Weights of a small transformer language model.
Size: 10 layers, width 768, 8 heads of 96, MLP 2048 SwiGLU.
MLP neurons of a small language model. Each row is named by its layer, matrix (gate and up: input weights) and neuron, and shows model dimensions 272-367. Each number is 128 + 32 x the weight over its row's rms, rounded and kept within 0 to 255. Numbers have three digits each. A neuron's up and down rows have the sign that makes its largest values positive.
After each neuron's rows, "fires after" lists the tokens most often just before its 100 highest values on Wikipedia text that the model never trained on.

L4.gate1556:103104190120088092194094158141127085139113110175118133099116122160166144118097078123109156138143107148110148101103173100129090158175148135159160096152147165147151120145118158121165154107184131123153088198205076168091139159101143140143160086156073119155112119172078194148165127132073133069
L4.up1556:160120152131136118144117139070163128172142128221093220079082115103137136098057116115127169137125119099129141188116103125154072127136138137051113137149109137130097087037139092117163126106112132097142169090140144181127141171137110118138114152123064144095145195138075143089113107129120104160
fires after: "2", "\n", "1"

L2.gate1182:165103100170126125115108104149155145191185124167166166183160129078154098105150145116125139095124126112082109157168145144112105118111127113085142121139110084115212111150198164079093109155113141187147156121160195130102101117068173164122165109078161133092120174095068112121153111117129102163
L2.up1182:112189127145154112131149160132102107128160077057108105148172102072159106139154086121160167126119164152135135122133072102134113160184129109107168100152128120070080124169129109101146091206048132164107157160126143103164154155132080139087138150109135137132078102147077124159145138121098115124
fires after: "\n", "- "

L2.gate1641:157095076123096129117134179148095145147136114083132152101058102107123073137165188156126151141115110139138190111122095125146127163090153144138178094124136114063091112087147090128147100202122099109188136195173151148174175170060133096104155151165144116129153154132133140073158125120131097131
L2.up1641:095167154167079143070195110104153082147195124148082136105127227102124152130159148119059156133155113163192087153107137082117117121147157171153162133152118139050082131125124131124136143111085155127198094128099185078219082092151162118052116071110126158126135154166077116170167062111076175100
fires after: " (", " | ", " km (", "} ("

L4.gate763:170088172196122079143113108173149092139091103098152120092058090139133185174106117124130125115162148081140199101154083108152093131092119145092056150173127111148118102152084145157062182186145192123129173121117120097104177135147170100145128118153133127084128069185144124185103128169112132094
L4.up763:103125127124109092124081145174134103068170108113117135093091157143131100103171150136159084123141155133098124215085071150135107095124125135178097128159076165157158089131176145126152147118134181102140134115125113123124138065126150101137146116127088166144104203085131120129167112121173150077
fires after: "| ", "\n", "- ", "5", "4", "6"

L4.gate1085:177142179130066164143108096103118136129108127145111127150111124142150170104151122145131103118161080091119173131173157099093070113104118107088152094178119137141089169164153137186107133139099122146181077199133131152091177203136137138149125124138124142182052066119080114073143131100089198120
L4.up1085:123160142188147086135119160120161120153124077073173089145100101157134111151144116150133135082031156195145112085081110139163132088132075100085115142110150122117082142157181124118072128125148152098110104112154132140118174180073152182138149055154057162166088137079121146175111116130111093111
fires after: "2", "1", " | ", "\n"

L4.gate448:099085131134219123098125119128188091120163147146156075110139100119172156102098165105136127105104116173132127131143147144114099074045111132089144061113121131109164080161103146093131161123126132125132139141142144108194126139127143108141059161143136132107200121131125159190113109141124138138
L4.up448:142133122125171161136125109161111135121120151085146175118191135113159141206103140136156102137130146136120113155128162121177169093131178149132106090091148104115164095091117196115087102135068135169055113099091083186143141170192053181133105127138107136128093102133097183128134161190177122118
fires after: "1", "2", " ="

L2.gate442:143120149115116120078047099090107112205131161178176165067099154114130103145140121162156166183058118089165167080108103090122164136140157120137127189121134168050122111124134140114169095112122139119131112130097179100119090182073122132100085096126120092100144107150096132099159083174131109159
L2.up442:148160111132157065126162093090118135094074157169096131146140109137102109123176154176120119103140144150113067148167109133107163101085102074117143074132084141130072115098147145135182099138123120159061071111161127119102086105136062096155087172110142083110135087207139137125124081107137116145
fires after: "1", "2", " after a", " on a"

L4.gate1334:102167123121110134135119106104087120136132112154114103128123133102108122123205180106130132156103162083139118089130202150117137171175067155119199143172233094171092086113145179128120148112034143139171103132152208082148085121181115096146084075105158131116104120136119157095175176091144076146
L4.up1334:186139138094189107102093049076136158099161088118131145074111130129177079138088115103107158147091210111155090076159157096130174132090100143153112109108129068130132151119128085148117089086139138138161146134219136112078097114111066104115109117234121098129127129106146173061129156139109083113
fires after: "2", ".", "1", "\n\n"

L2.gate28:167113132125090122111146139130155105154144208163128162124186137058128071184103145111155163069131088184185103173067140175140193101126127159098096138141122154067132130137148081110225111138122117115108098159077089120091149098126210187143122077153171131124139120158125146099154155153165117159
L2.up28:100051108192167102112095161112168118103137119077142103093108037159131146107134117115191123117093117092127137120147148131147193158131153054126112153123102127148097140090116192109116134144144133087062087139115094146193134138091158078203100087093138167030058134173177102175134150159125123143
fires after: "4", "0", "3", "2", "1"

L2.gate1657:166110100087110133072098183079119137087127114138196175157173142002163167159192166118098154152105133165162145094139136109137122061150152155065151130112144094122175144151144175100135175152153146100150092130114178091132134188128105071086158106119138102135133166139179122125145092078172129135
L2.up1657:158143126143160125106115135111150114106104094173135142157159114158107067093147097073102136114152185154072162144155170121088122136113151177107046126130153109116129061174171117107113092135154163160087155112081138121086108056146172110120113080105163129100138103159158146072119156083187084092
fires after: ".", " | "

L4.gate1125:122151133168149126126099120124156109150156118187120121208149121138150120148146116156135141196174161085138114115096091097158135112127132095090115135094145118165106098074145159135112149170143179151099135201092135171142103164132099086167144164128105159089150107134100088143194090100113122090
L4.up1125:112094140186162192112119109141093133088076160055013130166100169137143156111113127149077082140141144077126143151111140084083140117157104140117125143182122111123127127207167162100094111089099132130210113179128125132145110104151177100148169114154137162116128156105115139225166073113168185152
fires after: " |", " |  |", " Television", " Total |  |", " Report |", " |  | "

L4.gate1746:098097068090070152122122135056147108089172123164156140133069105072133156145113156153160110140118092128177157114118130113165133085079144125131162138135168183141104135086162185150115135156111166091105101103136144129127118212124097119105135131115139154167178077163129111137124143141109177145
L4.up1746:063113059157154144137115130122125105152143103130186143157105155117105120147104140132129111162096153119196170105140083209137135086138146036126080147141150123119151157162130140098138175123140098159141144095096129097079125123115165118166100131156121091159140137149127098110112110157171097167
fires after: "–", " - "

L4.gate2021:099192081154170118115106115132114104078089074124089144137139130168147134125206163114070106089095158140168137159146137114137114084140105120117136134168125120117147132112114137121098102079164121074076124133130119116094112158124147104107104138136141148102129145148191161142147126067156135164
L4.up2021:056067160148135165178120157133089109080150120143110176160155147140119091073195164150225085143074228130105137161122105108101116160116095121143141141123125133112142114109158135140122114118157136076157143106105146136100139190090141172176107128164148132094081134090158165139081166120181134134
fires after: "2", "1", "–"

L2.gate1113:159110154141108093109088098102196172145111075166154163117136176121153159139164155178102181077105129090106144119142158079149156119054161149112095143057162126136186105089089144159071158146110126147086104174114106138095147173112124142088170070163179151081118130163118129129131127093128124175
L2.up1113:111159133106164169145064175129073129140164047145140106167143146086113076186127071192209112147149134154146096136127126132166048143088116132117169135154079125130124141175120086106119115168102143137130083115100143132131124163143100120116130176126134118149145085135070111097157066172109165125
fires after: " | ", ".", "  -", "| Party"

L4.gate1081:199151138097152115077125124128205187111070091129162095072119134143160131152128161175182080119173088117135136169066119092158144163133180174107137164124211100145113156150174194178118119151100140118056090173117101150141132148132120154149079106116123160075191168117109120132114097162149122128
L4.up1081:111089136093153185099151060125133149156146103151123138130106144134126118112119132102095158160096129142156163112065122113099154129119127185130154191099154126119057113093111150157121180140137134134120165175096155098144109151133120152148099087154138122107103090081133128149116152142166180163
fires after: " |", "1", " |  |", " |  |  |", "2", " Report |"

L4.gate1780:152133130098102101117125169137161076144105091148116151104067039137147152180212143089170146172140172180144191170069189043145104156179137156151088145119144079129134122088147123169121091104146105117143167150095123143127100151045110171156135102098129127177122141158122132099123119185132152151
L4.up1780:101140143092157168148113158146158144139129180127101116180181127118153165191195086136169128138048117120059152132132109155180109128148098172149129062126191040120192097140167113128086092101137080138101118204143121112131194104128078114172115151079164146137089080120089121120083133162099104100
fires after: "\n", "andidate | Votes |", ".", " | "

L4.gate1724:210108108047110111111110147133139076087127145100122088133128110101161095103157167145119117116174100071135161127150110103127084085046130176137097052129113089118076167161190131164213145120079152138091145165139145086189115206164144168142103076166182170097149123138114187145134105127111158139
L4.up1724:083116097183145099115217089133106091154117121141140143157156118125067110155099063139108131080169125112134101160159121079057114097135150154162118093153126190127078137153111102157072168123168125116117126142108176152094151092109136117100123117152151130099170191163104138156137121193155166089
fires after: " | ", "\n"

L2.gate294:110170194131106154101100139149101070211146110187106062119161101118124071131173074159117080128173112139090140090108140129098119046055117145076136143127129177149064114130112183137098137120133108156146060141123131101117127188165137078138106128125096121185113105110121169110183119109123163112
L2.up294:160130114106181132116132148141135083141130103112144159110134117116196114163115133131121119145135109170116127235149104160100122174098139129135123106138189158108125186116144154146111165123136154161135085159102106154118116125218124102129162142144115113125135133186106144173142176112146167157
fires after: "1", "2"

L4.gate293:144118167073146160166186135150140118178224135129118139130145093117148149150197137144144093152156120109189136158069084109095184102112203090077096119141081130110116137072144111100094145098159169119165160111100226201130119125119104138131095100105156121108134178122112148131141117115166111080
L4.up293:120097129157115106140110110138119205075127147163132134158157137123123110140125135123083141081143170162145172150120123083141166070161151137085092186118088135160110106137029128115128148114138101121144130106161109148133169177163122097138090142143150146111093057189171128175102149151135164157
fires after: " |", " |  |", " |  |  |"

L4.gate1628:080157162193114114167100132111121144147160160119100122134154114105112148136122098144141135156106140150109150082116134156046132071109104090136153172103152114103107124115146086094151152123163112161057108125116137128137109118093137187135136094155110055109065119128132160152131109119133123065
L4.up1628:146101073151095132092182052080129165145110067164106161160078180151148087149042131114121073117120114138137110100149081170156096111122151069094084121170145084092174107080102112099132123024098119142074079118142117158167083132152124156114133118126179169087110135125097119155108169145120092111
fires after: ":", "| ", " | ", "2", "th; ", " |"

L2.gate877:171133118079077121074100094122123121122092138096115140124143166135111124122115156094109150140116134177158173148126140044144159119074076182148162165141120135118064117088119075115123110181141128143136142160120169105174102121150168156137091076087122128138125123123056132094155076144118189141
L2.up877:151131137132135092116105134126138137124145101135137140136157028099145084128191141211134105109128118148115101096161153110084079140145073079136123179079165150167171150164223145122110112082134201134024127161117139136142118135099127133111094126190118131136121144136085142179126157104115190178
fires after: "0", "1", " | ", ") | "

L2.gate1670:106130096142083174082150136052119157173162189147142137139100098119126089128165124162080134125127075108097130136158105121118079135118123140135134121139130146147076099102096180072176119168120084116105114166167182122159100100131102120046130146155167098085162140157163140081179105211108106143
L2.up1670:131047205157109136106122041140113136090204145086166183115128155097160151118124118150119104121085164189119188146162117092144114188103131148117159135113111059136090110167104107130113093087119137139164186146073161091130171116041082150152161118187168116198198114137081125112154126077131141136
fires after: " | ", "0", "1", "2"

L2.gate955:138113089118148126120115115125152127125160119165147110080186089112110142177205161089139161147141167137093090167154122130136126106110111132101130156103156085118086168130132199112148121106184127103138153141149119108065090120146097106098101121087131130108186118138085101065156101207179106114
L2.up955:130109138097092112143120140123106120157141244137101119138092117139121074153074127157089156119108163092157139102099124127110163129137146116061081127168084113119091125065110147111111093161145133115157170143146162131144074110120166145153125099179073122119081150129133190113130138126124154113
fires after: "2", "| ", "- ", "1"

L2.gate316:072147125124101116119137144124146136119151117150123206109094075128172095201173119110121185105070155128073139169149133137126102129158146140122132127150143158129164098112118115119104132109100152175148121141112134176102102156133165046151096119084153155079154123120094089099147159169139099126
L2.up316:147110108069110089099112116091121147098106060166132124134128183104145151148123128145077150123155124118163120074093087094045136107084131123149101111161158095048055050140137107168099087059136134130108125179124106134136044116141144113171144094149150086163074094179110109090100141108209108129
fires after: "| ", "\n"

L4.gate1888:124184120124110143128181100145134142128130118164108120167120089117111151142113159186112168143089154129094158154132077109135148143115132153144136154132146062093108135092108129095091098118092135087149115126142105104135129139177136101123084102106170112164104143161154118063148135143165137147
L4.up1888:143125097147138130100123080131166165077174159097172086161109096124167126143129100176126130124155147158144173110160128145112131085104112160128102115135154111147105138148117152126127180153153165146121176134181156078186076149096141112150124088126080179125113125067109143101072098173140144135
fires after: " |", " |  |", " |  |  |", "% |"

L4.gate452:150110140117065107171163152125081156123095101103136153097105132142152160155161128178091144148088158089127132048147104089152151171132054118105111138147107128120101118116087101176125084113220105166199097103112092159107138056130140133191100108141116124124086133196125072104151093125087171113
L4.up452:104116154113108134127116180128061198142090105102105171120099101167130134192147110164120153136143166125105153072121119099140095123125127174143151167152062140112117156140129136076122149198186096188155066182146105201114158134164129141071146133084154154088112120094100162128088157094148151137
fires after: " on ", "On ", "| ", "\n", " On ", "\" Released: "

L4.gate1585:151100120140123142107176126102155107112119142149137169136153108135124151120169114138161115097129150106058090097159120165130138120107120167134112081102131150118189169131120122153167154107182082058076142134093134123080092150132089109158070143167100078156190096129144121143155102120129113120
L4.up1585:126178107113111177097078129102152091128150129172210124111119162126109181155111094179072132147147143079129113152137193077091123127198145115185118099124121140113121113143090124127123135166133138097124115158132170162140121091168105165134097153077130140162146168120092144149171060093141162087
fires after: ":", "."

L2.gate1095:097114084107135111105084114150107112140126078159113117138082106127174085154076141143157066119169128084139093115118121152068137073124107040098111127137102148127096137171126160112117166120129148119136158100109082149113114116195155182102143105163141150148177108158105161116153194157162129130
L2.up1095:139146113125165195139078136132165180115146178174163092172124116137109122142079096183154078159180112110198210098175115139124070168121111150118135103144174102079146112160073135141113099115113118132213084097162131137090119126165088108208134145121069120024128083136183134126134067125124134192
fires after: "3", "2", "1", "4", "6", " N"

L4.gate1379:082101178114136124138088089113099185105168194126120176126139098161135145140161108129129128181108154128102138102096075174079123097128081151156127160133063136104125114087143102154164168108127106078141108110168125112090125066143139116164087121134115132118133097148149179094178092096176123131
L4.up1379:144157093090128146085160053120152088133098103154130094084109093178109102132153091200114088130090144071142170057144076106175118140181125076165152068119074155119133071162110112111148161090142162103148130145142082126113090137120172159145149098132111151130096114156124094082113127103155188119
fires after: " January ", ", ", "–", " February ", " April ", "| "

L2.gate635:127052103066088140107116107094102123080132083175110164103120132091159106203132141163128194094137136117127096074150068106116188113012171104129114102170106098194123113109127136149135070161124158120177170172088101108087144141151143114088156082147117142108159158098140158107165212118091141152
L2.up635:124125123082086169114100090146106154128121146153162205163089153110134176112173147158150153143135082135152127154138111125149104146189145185132118110187158142148110104172110126100196124185163130122110168115106139129142163102158059145123143085153174122098127117118181087131153130120104105107
fires after: " | −", " | ", " | +", " / (", "-", ": +"

L2.gate876:075144087125129070084148128110160094147175102096112092151089130097218100156173095167104108095136118100093095120155101111106100119142138112114112149161158127152138139094092137185121092164126184144193124124133136167111096139147184123102148135097172135142094140104148125144147076120103160094
L2.up876:183118123125130100153059163126157170111087138169193122131116108092119096175135129063112095148102087078197173136171100121105148152126158135149116102102150103107192158162101149071121187087136072208056126093112133149148131101099038124101061118167149110126137128127114149093097138115184136150
fires after: "2", "–", "-"

L2.gate1138:129209117048123120085205137105169096171121144103149138113144059113066087139105091118109125117125130105148151092116123096098094099140114123123105162129164128136109114110145168154135140130093110084092091141103128128098113110124108101160046076165089161109134095149073138181142166155127123173
L2.up1138:096047133166095101162122132155109123150120155159133163064152116164107141082170163151117099136123107140075188131110129124134102117146094123175072107118123097172082103137136072131115187113093081097119218134114078189124105040085134142116139125136119108172139142126136127110115141171148145162
fires after: "2", "1", "ais", "a", "é", "er"

L2.gate1642:098130182119104081129117139096156097113097159128104127101115071072114157115120184121143122155109127114144181126138116106086121097087138090129090097141136164120128155185091153119191202112159158088113117119174212117148066146132091116131072156142123104136186160153137141182132112171136138181
L2.up1642:113136082116135169120130097127143121127137104169085122147118060043119118102088097076148204131129140121078154124140085143134120107106141147126098159140152134162102122102188074157084148107110073117175169151117151124154127096164156142141094096146159149115121142163103160094129135082134181152
fires after: "\n", "978", " | ", "0", "1"

L2.gate1708:111131146147149093098128129114163154166111158096076125203143126181105126075124112136121111074104101143129166058097134146167105080144133132122108111104136100200157134230107185049128124111123160156106117138154132129132092181118085089152104066121079135112121072103102152125165125102099135137
L2.up1708:100098139103102151131152120166103154151116103161114138167045129176201077072083098161110117134146130109113145122143084097121091127103130156138107057144126140099114091151164100137121129105118091159152123086139079155069157152171109166158163119162141069111170152102163160117178074158137132173
fires after: "–", "2", " in", ","

L2.gate8:111129102152149107142148086119176128170097161147139127054121134081077123137094089052118164195164126120116156143153135120121146142075085120089139174118094066120129134176095124095119151102159148193157166067175174211144131055138122129106164105091118135115110076103162147123130150125124173120
L2.up8:156132092181099151146165150109123135175144120179137160171196172125100110151130120106135113123099067149121121154117161122123140112147165143125114134154114133108142121115125161110195125138110138152115061147137110146053136135123202128132097127107066119099109134148152044149128095142109128107
fires after: "0", "100", " — |  | —", " O", " | O"

L4.gate1997:166169141133082114115114154099114121110140151156098184104111094090111145181136133120167091083158085152131077083199130098146092061108074088099085044168095144118053145122081197056134124105129089146121069139130158172095075160117126112086106107139115064116173161134132142071157124139138121078
L4.up1997:090107121123145114125139186122147126189112103230147191125108182145172132145144173163111136172170113068131159087106080142149138133160162122137188084070127175139157070114165129105126158122138155109122083163082103127150155125132091149125145122125146223089166167156124116167095128090177137132
fires after: "| ", " | ", "| Loss | ", "- January ", " – "

L4.gate1236:127108112130133108132111063170098115084110100091106063105132212061121155134078138148130116150136064137142092140125096097091177103125154095137034121120120170101142149161117062139096128160134116152095121145129089104163152149117072122102166105149162193109136147110074143146096163096114142148
L4.up1236:110119107082111165113130095121143143143106162180151113146151141068159103144149133115123057082062050157149134099132069133071104105150196165124126155067135209147057112179132185128144110125108149158116093203112103030087122166076114193133139154178168131134160126149121113159085092125180183159
fires after: " |", " |  |", " |  |  |", ") |  |"

L2.gate1752:125157104131138138140105104128115100127110078181104122187091129148125063135087157136119137103145116180133112122058141067106137094133079101161173097145141083129053157077110105099173115197106062148137121074174184147164149133125131166147111164113098150212124151112124103175160107153137120135
L2.up1752:173131104105142055078125076092150087106162132079107140134186131089088114140144166059082194109132126148133189171198123138103123100160112111121129158097152163105114126132110151146115114164170076142155085128092124158102088145084142140207122135157148105089105146171119133158132167183115170156
fires after: "2", "1", "\n"

L2.gate2035:103185156101135131111124082138134120098175174166113137087157118072152134167137161077160129151125190105120079172084127114119140109138176146090077099152172123107117106120093125106123141109150132132136118125151092118165093101114144121169106116099163120161134127127147162149129072124176057175
L2.up2035:175135066110174089103120114085137122112059116138147087157214099115105136138142072094122113143145163083137144164124139119113140124133133146154080144157163166165128151097098172105092179156047168124098098115173085122121098085091129073095120108148086112132119099168111131115152099108067119101
fires after: "–", " to ", ", "

L4.gate120:123105105145198161129097122094141195120119106118092118110138126118149117119184135079108141078128124119111152184187173130079120026132141106134106142119183128140122065199116165122089162127113154122152120122148137148138108135107136148140102154073151170130080124167144154070107109195147147122
L4.up120:139121115104084117162142053153145145178121135179149124135122121201095093162155139164105116152136161120138152153123098099149151144064119115097146166117117214126144172103115100148091125086131174122157131066108153167132120119168150158160098061083152133141173063090171180174129059124205122119
fires after: " ", ": ", "3", " | "

L4.gate271:153156149081124132111068107107105109090057063085170148092135146131134167172159167138087131116113125087114135046123165132156164147112127178171102098114172181116156163081145186064114112133188210129128100149109184145121093126148169121103185070115118122117129122103153138180146145073191134155
L4.up271:136168127178213131164153162115158088170122144144111126164076104115180120120117148167103125071127152121108138160185101206099098135184112155108132109087177159134195102154159117118167123097128130129156067126106181153149131107170178099165173121025133103120122142152120085125144136176136162125
fires after: " | ", "| ", "\n", ": ", "; ", " Serie"

L2.gate175:154104083161097165111184084142084143219126217126138097145114104094129114110122137101135197130137163107130162075138100123145081186125173150122150178039130130160119060078117144140183077165142139086228155168126131085085048138096119121120114134110128201136162140139088133209164099184140120108
L2.up175:089147167118174095177117158135146139161143055139121146094121117156117139130094110111133136098100144134113098182119153128136129098131161113045156160166077176073100145158123179128091152098119113136084149081084126100123083162138105089164093093101117171142122162103167137107099113074180172155
fires after: "2", "1", "0", "3", "4", "5"

L4.gate220:102098130146146108111130107133118193145108139163175175159095094109123163187213163111104101113123074096161126121166139148155134155129105138120145171138108138096102112166158133129120097152084118167179040084162174132145085159128135106117128122170172133168171108143162154136142140119061180168
L4.up220:146089071173104111135162113123172155173095155101157179103143140137144145136193072154072156158112127102109144065158067086084119049081160116091109176148163140124122163113130130117164107083116144093150105079154095124097109120122180131120076104171116158114064146064122117092088128101154120137
fires after: " ", " | ", " (", " on ", " (born ", ", "

L4.gate1132:123080142161169117153095095151167135104105145080148149117098117090157161148150076144145142097098084152106079076126158098149179098206153185128098104110161090153104140099119131132141089173125124140116110142146106163082112126192140157134116064126147125154133124120059166112118108146156123123
L4.up1132:066146110117215156112082137160127128127094091132140175094110097140133180154143186122172121126122163124150166165164049098180154159125125138121090131067074130185071097070121098144166107180078149133121109106153123068133047152112079114084130155146136121087132170080164147131132125102113108163
fires after: "2", " T"

L2.gate665:141095101102126150085066146126187154088116143119116165063131083110133127203138146100040152173125107111120148145075127146129163128159048100115118136123130115050137121075162140190106218136140091090148141212128112099149141076085109146182071138069146201110165191088102133161157159128128169108
L2.up665:137131119146068151159115098129192185138143143166122127157114201109125073140115164189146150128167059118180177164132123135070140097157103149092139082182087117141138119153070152103121173095119118153131122062112109139119133106175139083146162147143092125117173147132047158185106174148119121155
fires after: "\n", "2", "–", "| ", "1", " |"

L4.gate1072:169121142137161086083176118100096170101133100095146131138116118158167070220158131111154119177088136144138125188083159158107094164133180090163106149131067111161078140165133131155141085143098075115157094136148169141137110153142120139141106150075090137155075111092104096094182095133168100234
L4.up1072:121114082111179103139138168101069180123147125150127134091124146100147145134154133134169148126182103126131132122142104152135150109120215146108102110089110169087101137150176192112134104181078074153059147198139177182163155120141131158129147124178148171139181153207130120186109141151184113122
fires after: ".", " $", ",", " approximately ", ", ", " "

L4.gate1949:155104146099172100132081116072120130110177088158168076143079134136164109130147136201180188106120137135104127105184142131109094141158067116096135071177120144156092148173084129104118186146096058075109100119106069170132097182093162142136178171131102200162140115132144172125143095134135107141
L4.up1949:205077094112123164063127147125157141154108106111066135134110056074118157098084141129171103108135098126047135157118123185136158092105122153184158146136131128158136169123131193111156199142118181126137166141100142143191163162083164121111142117232183144177147146189140110158146132110164141130
fires after: "–", "1", "0", "4", "6", " | "

L4.gate1762:115094134132104091116109090097158119109158095158154132118076105147148107088149186126122112162167119156132152121092119156086108142107143164136118176133132113188099134025084137133108149134122166094163079115085110127172096140114151123170108130117105179166171061112076105100152131094167139199
L4.up1762:125143123100134153105134119129128112120107141111140137092117154126153123158125087112151083168158125109130137135139075096178160122062088141130159122126184102128099118126138160058124125143122076146168158101122170152090135126108170135159135138108119104077098134182077084122127115083088182167
fires after: "1", "2", "7", ",", " | ", "4"

L2.gate323:087125073139104045121109110190128178113146143147131109075110121112128095099164186116130118066184098105057137119099133181149126085128052127129095144123143160168151096101094116178126166138115136095118098158098174090109110090122098183089159115118095151155149120123101129147117102148127160112
L2.up323:154168121155109076161132087116128148165150140167108123129146056109114144169101162129118122083089155084168128060125121168104086164085132160107105121094128109135154130087127139147135174152173108132165098218167083151108139105127152137144061112137129092142176151142098139155125124144113193168
fires after: ".", " |", ")", " |  |", "s."

L4.gate982:158088173128144129161180139142126156154105136121129141102196211166062133088130139095136144116060161135119181165150154120126187170142108128154170225158147157148108101135141217076101112151149102115140076156108095132197105143175063121159102176094150117092124084110084089074102070116093210059
L4.up982:086095085141123158165115189149164061121145099156106106134122136135106132127100101158123165135110104123154213171089111123111114165116201130173114160131074156174124172155121152088075143113130149146132086147181073112124147137102147139099114143097130117121164098128148060129142082064181143093
fires after: "1"

L2.gate347:139206111139116059124100112113120124118156078126156056149143123133100102132135119081162209183111094112121138148156100078159110138116165118110118159104139107180129147144050170127072124125103105140143172149089142145127089125102109103119123141118100109142081087153088104125127063083154122103
L2.up347:128158105101112166131131098086185151115063148161117140173102155117145126154108133139113059157154117153128142127101137107126092167094156173127146115142129150170110148105141133143106141125088142153119100151132041174105104179109108153177136154101131137194078118130138127127140028133123142122
fires after: "1", " in ", "17"

L4.gate1745:104080113081201111094208171119117095095184065138148156150148143137105194130103140134189119122138140134120122106154115108196159112052152131114091051125092138178099135118063133135152140170113145197150107143110120117128123125148128126115106097121168138128110159136106171113138174177133118114
L4.up1745:183051105151113181103138153058111133153102131167122162163102083124121120142110057121100201163111148082157169156128081098109162145125110089173109143101082091142121120109147148135133127194161093126123160152200150127157162165152096153160127129164176155093133131165092117110130113089132120116
fires after: ":", "; ", " | ", ") | ", ","

L2.gate1631:104111092143154124093124179120141108112126126150133138105145103141158142098142108076134184092127211156170161144141156147106086118095120103062153170144200179125112177107124127129090178147153158085117131140110183066125111122107135106102133126143126092142131093095152156139155119086147166130
L2.up1631:097129174109158154201057115139134131172096159148105100109074196155119101111157136143138115108161152136161189141214104184126109087184135139123101106140092143124161114165159130136103129134144115112146087137104074111111074108174097076131146087043158127125130130146127176134110117127149071119
fires after: "2", "4", "===", "11", "7"

L2.gate1867:055090092173156117141188131061132130137090138120145118120106100122131138160118101178100192103074150101156153100106122135079171111076037038051161077174185127147091127149144153133121145122119151140159078121127113127150125112129132119090119141128171127136083124107157176184130113084110109123
L2.up1867:131115087105167140134127126137115138131087154150117099096133156082101084087099189092098132103099151168150167089156183064088143073110154169145126132170177149081075113131120134096191097103157159108106094130119125089058093107160073146098072117138070190103125139155171114142124112128152066074
fires after: "\n", "100", " | ", ".", "0"

L4.gate586:120107086103152068115165169146150115078190116136149111124077128128120089207108097104172086129137141157100139154126115165107115167166107077078105137091173079120154078093108186143146141131167124108127193121102192101134084092089110115166117131192182175114172122158077136125128092093145134138
L4.up586:100129070154118133070176094103161156151165120097160157132171125109162105132174133151110133069144105133101131147104168109118107135055083133106132221174135150180157125123100128121155130175115117108128145137116121119153093133097117126094066053125154108163088070196176134112115106142123114114
fires after: "\n", "6", "4", "3", "7", " |"

L4.gate837:133096099117099103089152114052135118141106124117160163145122099163185162117134135197139154110140155129136121118149113116101123140129111113147094108150058129136169114103153156090131125140159092164143138162154130096155078155126117146105094115105072143134136152097118125155137050152126041156
L4.up837:176136108097150093130205117097168153151061098152109108121143126144123052121200151090118085131117113146111135169084106084186179165084070148188183111129100175136140100112139064098134149099106116128155120135107149164192176108075065144083133132150122153151081078117154121125136159138151151129
fires after: " – ", "–", " | ", "2", " at "

L2.gate339:118110096075165116063091068097119106144121168168176175167157182152151114142103159178074115101123150104154104132150088102138132111134175063080155142156177139067150148107133144170124169184109119147181191088117104144124093110131147097154140110115162150057127071165119194140163126093106066125
L2.up339:116183095184163111120174136144178123135086114234137156136154122145127092147162177104050111126068102158119130153150132122091119071116110160125127108156124048172081099159114135190105097104133121055075124158144108180109074128169145116068135141096177110160141160115145139154130121101180123131
fires after: "\n", "2", "- ", "| ", "–", "1"